config.yaml
norm_place: "pre"
parallel_block: false
init_std_up: 0.0453
init_std_down: 0.00888
optimizer: "muon_variant"
warmup_steps: 200
max_seq_len: 1024
train_tokens: 153700000
max_steps: 9382
MLP neurons of a small language model. Each row is named by its layer, matrix (up: input weights; down: output weights) and neuron, and shows model dimensions 96-191. Each number is 500 + 25 x the weight over its row's rms, rounded and kept within 0 to 999. Numbers have three digits each.
After each neuron's rows, "fires on" lists the tokens most often at its 100 highest values on Wikipedia text that the model never trained on.

L2.up574:523499498528528502517465517520523468471530505491520507506507494494453473484526477490454484508590490486488476501453502512514502471543526522518493480464503500487518492468507475504495504477510513511491518481490578501510443503469507525496511486505510487499533516504519448486494517490528521523
L2.down574:500500516497500509474517583541454485449487473535552467498531423520509496538515448484491493507550470461502535514466508524546499527485503520517495498506532509475491486558520492482548480516508489498486513471504489494516523453511490504507511472452496506550531529477496486476486488525487491485
fires on: "\""

L8.up971:492510489486502509532490537476472500522485504504475519478474541506526484457525476462456498445465500538487520439492506497513488506493510523547511464466516483534528534498542482558498504516485522457470502498474456484493477524500470507508529526501467471521529515485458527511499508487493527514
L8.down971:538478481483492492449540499522520508472535504487508471519491510513516463505518448489528479505507519496517549435513471486497502512484487482488472506533512505487480514481510504481514495484483470552556486485570495505492492471505498494504507526519517524517489522547464467522514514477502496481
fires on: "k", "b", "s", "d"

L6.up841:491520502502525581501503499542486505540455550462492510489479514526476492507531524524484472528505500517515502518476447457492494509475520519478501477487479501463529495502495519524524510503487474502473485519506497474520504487521483491483524523502514461500451467504489478541450493450495455560
L6.down841:498509499528479529487489514517485518494541515492469534465534504536488524490512428459467448517470497478480507468493515500496513495480512480529551485494489505495475495491470505470506525520514513559495451534510509494509493480487490541476501497542490525528496536526494522495499536495491449528
fires on: "s", "ke", "p", "e", "k", "es"

L6.up754:484462470492481501516485473521490478476539468504509471559484548512528479457494494511505481515540473484469508511522487513556531469512473494545510502499491518511495529499506522489500524527524490477546515494439518518487537476525494507436527485460506499554481489508473518475503538526533461493
L6.down754:495520533484533478527484515495508526468487500478455487532525510512479437509474540493486535496463486513457440499474515523485482483505492502486493482500478504513525481475464532527512528452485488497512547525467507555548541478494478517508486548526460527507518507486497524451520518473518464501
fires on: "s", "es", "vi", "c", "ition"

L9.up119:544523482519532512499485470492489533477478495489490482505447519511534495498495509500546501508513496471504473501525505502525475475526522536503512456511470484518546502505516477486495485516512499481506495444435494517544509470607494515485501499484558470512455469508476472494478483456497492497
L9.down119:523528542493503473475515508503500517520502489466495512478486510465520485496533531489518541525472457554501483457452502548528493511510531535499507511471529497563495477485469506520488517482498542519484487519489473471454553456457523501482501504465448500471523489496537480509542504495515484484
fires on: "c", "vi", "ch", "t", "s", "ce"

L5.up555:565516491516533511469510532524517511506514490476513552495511510505506520488460547479451540472497448504518500564511498445486493448483510495484500501519498546487459494477463518544459468505545521515548530518498530478539489483444483492521525486519454484487444501501500487480483466518491483500
L5.down555:539463520480500477495522480497499440481486483506446484502527508510490533515493504493570482505450486478486485484491524512494507529509512521496547510491503484501511522540534540526490492435547483449507516491491534495428533518509516516490510511486536497481515521504501488472537534553496519483
fires on: ":", "or", "ing", "ary"

L7.up304:491522452487488557455510535512535521499506509486494473479500490503499496504486484514514521493494507510515496507461516529471474519547515468509492477522474475529471481521479496491494502467520528506527466499528491527528521526521461503484496471472510443464480489468518525476490500494481509487
L7.down304:475528524504495441492490477503503500500563463487505458486482483547488512551532503434489451513465537473496480546518465540469471488510469496481465476542520524486488460481501491508465520484526479474496486498503551519486489526496493492495499464489512508499486523550539499483483487474442506499
fires on: " ", "s"

L8.up351:527558496506482473479505529467488492512462493505486519490490500516493484512476505475529510515448491543463481524460536475525473498510505485500503474575525545501493497501497498466553486528517475519520536489487516494487557516526525502463527520503495530513587521489515531474468536476493508520
L8.down351:496487534521539523497532501533525491502528502491496499526475461513491497500482515450534488468531527468479436495483476524512485489483535462495464512465501510448516491488518484559488520514496481519518523516519487500540460536487492519493514465522517544463497507499482495465562527524505519506
fires on: "p", "re", "b", "n", "g", "d"

L9.up218:480521472496492529508540510501495525479475500496474520468455489453474509520514520538489501533464512485520534496513463468533511457492533521523547451526480505441465537494521504536530494482520484483502513518525526453484544532486521493491476532452513475498509542486488494515511489489520517499
L9.down218:539509515496499479508520489499526509542475505504479495486479479488509506512455476521483494526476513449465484508489514548494486554544481507496493502536488461501517462497471504517495490497489520482442492507525482510498473514493477491510478495516517489492487507500568534514510481520505498521
fires on: "s", "ography", "us", "o", "le"

L6.up876:501519514471446493491513436493498506509509488485494505497512519510491494491537472556467524525472464528462546506547502548464472482482491527484458520489528490543479502576465565469505454497509454481493507507496483507504494517498516502496466535493492496514514538503556493528494483500522529513
L6.down876:504506516479534489525490498500504495510497543514481465530518474514517496495449516480424516488482491494515547523512529474457514480517484552474455502503462536487520521472486504506506456509500473517492522463510499489546487570500503506572485478503460497492498460479504509506488506509486467523
fires on: "op", "ip", "th", "im", "ic", "x"

L6.up819:523481511458460538533506501530500488507534537530513510520501530470548504442463463518448515478507485511470516529497498518493504504500471507554483524528506501507471527454491461493558501490532504502484543494466500515516531494543465490498497508522474481497491474547485467467472528524525490485
L6.down819:498531496487528513496491539441551551488509470528526486471482508518536564514506462497530496469474500506495517500454475478461487521500512463463481477492491516543513504519508517494525487498499508516480488533496475543495518486531509447488503512502459478499559509473506502538468510467506488511
fires on: "s", "ed", ":", "d"

L8.up364:519495507516483534493504493501510438446529455475518531508446464533508498491521493479547520478472499466460523477500497493564483491513507549498542542561500538500518496504492480540499460487481494515475478447476486496495530498571458519473463489472513545501498511495503475487467560491504462528
L8.down364:521477544474516520492487480525494563537483474490519519501492493501497510476510517494495481468517482527496459502513481474525480460518504506494484519505517540591494510512504456518502486512446513455500530521486497541543577520482473482467499514491503486466537535547477513485515482448471530531
fires on: "s", "n", "t", "ch"

L8.up1091:533558493531501477490447478503494545495491536475468473491483503489472456542496482504517509425482501464542483508494546511506547498505495504482520493481479528490472529561504530467496497496452539511481523538541525489505460508489512478520530504475524495511494472484536475448479473554492493465
L8.down1091:442475493504452482464465495492516479486498485496513533494501510509500556517516445493507466516505496535497458514523486468490541529493487512505504501476470494495555522489500443500515456561514481468465505513517516486479505509480512491504485543505547506499493471581477513487522496489508491494
fires on: "p", "hi", "f", "m"

L9.up63:432484500489450505524467464513535496486504460498494478550467462485478474514492508530494517483494490503471459503470512527525485470517521513529503520477486469495451491485504517514484512490510512494508477520475516544527516474505500491503529493537532504491564514469529483502533485504509546503
L9.down63:500491546468512534476513502539479458485491484488486524463492473488488487527503468498475498461476495503502493563450525490530499511515514516483553521509453498511491441532512455478454517527493520536473482513501482538498486487524482517486542506485512517498535532520511501460503491458547513479
fires on: " g", " \"", " S", " (", "\""

L2.up107:533515527509458503508518501496464461445497539482488508474511441508504507514466485448497489519479524550495487483464479497484529505522521472493491503524507500450440462529517464455520462495457489516489535478530539501514504468463496486501534478514508505492542543488520507487470493497505544523
L2.down107:505525503462462519518515501491467463452520501507531510462498499504528494505490499534492480498501538469477512522495554540512537485496488563549527509503544479427534494475486476473492537503510518471488488491483505490514508503476514523506518466419493481492500484478513499465505476527548487517
fires on: "\"", "'", " list", "T"

L6.up674:473494453518496496485449479476481458510461485507492514514476491509479441498537482531501472502502458528528527527485507505481466541466554493507488519487508524509510492470469475478531434528525503555512516510522547504499502471474507510499503495505516480494432468480518520507487491491446470474
L6.down674:524485492492502523534539539503509478506468508477468495498482549501494502518466514435555501476517505514499487470476496550474508484511529508465491509527513512471498501514451433497480517498489501524502501486516471492501485506479535504414512491517509487467502505521507500468483518555534519494
fires on: "n", "p", "ign", " un", "s", "un"

L6.up506:505507522509480518456496517516477486525551463460523479489482503440473476518529466485485488478519510511546479530466471524449473546487497487506537525508448499465517477465512474551531491513555469508446486517537505516498507511509513500487465509503538498517505488511478479463512509511553533503
L6.down506:520555441492495481478472502497475437527459504525507500491528452484431501488503510510495505499516481495502532527477498506532499534465524488531466486487523549482525510496531487503518519494496548523526516500512484495467493453464517523500505501491523482493521453470536489488520486512503460478
fires on: "\"", ")", "===", "==", "c"

L9.up742:477500526532511475469520501515508514497511518451478534508469497479474487491490528530451498494485472497559532457482469547479462521549471581517508528558484516529540509497483477473509483484480487492472514511478541484503515515453441508469447478485465533491513497476490488505499509511479482517
L9.down742:467495457512495494491438492513446503501525479526480468455489501511524469509504512499506485522495501498515499520466490526508483516537475501492469473473495511516485517517502460536545485533482524522518522478470500508535507485478516478499547493536574459503544482491499467480466502514481482459
fires on: "s", "er", "or", ".", "ers"

L7.up519:510520501505501518568487504497471502452456489537477479464515518452481488526467484499507496522479510519510531531486477523490504482502524462495499489520516524432512511494490516504505532553497489522502540512508529487495466454515492496479449510478489483475472487500530507494507440504487512500
L7.down519:519517526508516503463493498498547488514483523492453499523490499529483537501487466474481532486509484499508465511522437505496528506503468500476493525553524472495493477499532521499504442508537475473490507547518497540550500507483439482481555476566506513495513521522521497450519509508528501497
fires on: "ign", "us", "em", " well", "port", "o"

L6.up478:508515498524511497494490509539540479476497481470504498515489481487480434518511525515496496568492491543437535475533544497473505491540508463547488492503519523448508519496472538494526443425474515492539528509490517474538524514495492500488490464474503509483453489502492449504502496497492483437
L6.down478:480448494534490542518534469430497468516533464523480533478481518494531522506479486525497543483478495506468511496469473543512503513497489505466493494525529483514502507544523509496496518512507506496480458487450519528472535507518496513482535503519486507509519494511508522490536495566491509513
fires on: "or", ":", "ial", "•"

L8.up129:507464481541508534511498505480517478488444537482490506519463522512532470511472507506486486528487492491459513467512462491459501473497497487491496503467542486508508508502498520493524521510530502505531475477539522534462545498458473477494474494471486502502479516517539475475487503466466532521
L8.down129:511515555457447527534523509516479476532511495545481485497507475477517516509498497487494462502504534511521512479484513510476458484475508521497533504535461508510511493525515494490496511514530512475524449473465499512500539524550491512488495523482527538491504476483533474492517473489427556498
fires on: " ", " other", " several", " both", "ine", " at"

L2.up360:482462510511486517446511533488506486491535499499488487498476560513492540446464493517488487494510483507494511533491498510494470490537532492532503488469484485499497466493507508474499515498501525559503558509526456520436515577499437478503496522484464491499481537493507538496515487471481502507
L2.down360:488537525521473494529467511479478523457537543513492495478490479512505531510533461490518522527507557493504465474519510508493545467521516510508483527514477519463473466503503457491475546462490508506502470535489525479506511540504525442527478449461470470442524517540520506534469516473472469513
fires on: " of", "s", "y", "ide", "ine", " River"

L2.up183:479520501509490476487524519513477492468496516503472544529504465475525498503524510538510484514527465477474473467496517488507510494492496497546490492516458495517494471501481504492512461516536457519472436503490518529450522493510515500538476452474515495476480514491504492522504507500514495478
L2.down183:474480487461472530492514521515463540480446518519548513482521486528499486509491437487521515497518482487503537497481474517526518509495446476538479520485489507463552478451494502521521483486471458509501518464474462504482519483514479548476497494500502534539527481525458531502514519534488462493
fires on: "\"", " of", "”"

L6.up180:497490481505458548482505478488481487505490562515481487478469486497489518460511507525469489459469518499500503529548498554519484536552508526486529514513473527463490543502546511515507416511524482499473504529451465512485474494533479482466494457511485490506456508519464504500460506480507503520
L6.down180:490495490499510538467488522482502491494558497527496472514468523507510483531514430488498497498499523542538504493456474524483505512513493479521533440538476469526509512503490498514491473493524479516547512501559496502482521476508500514509480500527466515491489507510466535495537543494521510474
fires on: "s", "d", "sh", "ke", "e"

L8.up728:500504511497515507496526466501522467514513544455463438495499520498521485476475510487491457477486511502507554498500486482513523478515516521469501521460479521498486517552488497476518494532517519541497508505511507559477528483478525446468468484498524459527534474492491532486505492457504474533
L8.down728:471515528496471488530511507526490505520532466509492516486514534495478512474504480507533472485511503526517471468492534443481497515531491488485485531513472494506482535575516467485508473512496518451500439470474520468502515524500558478512514519503516523495489477533490533494490512460481516526
fires on: " tr", " at", "hi"

L9.up342:496509519471569518502506489499443491486526484459497546499464483482511527539511483524512551499463512510503489485509477518538544463487476532512536479514486509560510516475479477488518493523544511514521553489425520508524518524463466519509502478507477528465521487491425495472497482513525499473
L9.down342:553477466529514482504465481484496506525482488463563506477505475503495496513484493538461516485519502531467489493501488515502527499522512538507478491518464481509491543491484422513517504500491507482485495492468500520498505471510510547522492460505490519497531496500511476440516478490518456471
fires on: "or", ".", "s", "al", "os", "il"

L7.up244:475476523496478533526474528503514491530516501503510482495492513497476484509534480528497533600467562546475503506543503483482484439490493505479495488464474493501473533522458486501482482478505472513496513522482486534559516524495532500476483481482542510457474524484554494530473489469519559531
L7.down244:509496481512508486529488500489517477447506517505498503533511449470487504496500499486520462508494518497486471528509541440496514485526525500489522535476457553529509464486488496487530475493503515513525527493458458516509533509530473518509479525567511511491497487492489513525508489490491482506
fires on: " ", "t", "x", "op", " g", "ult"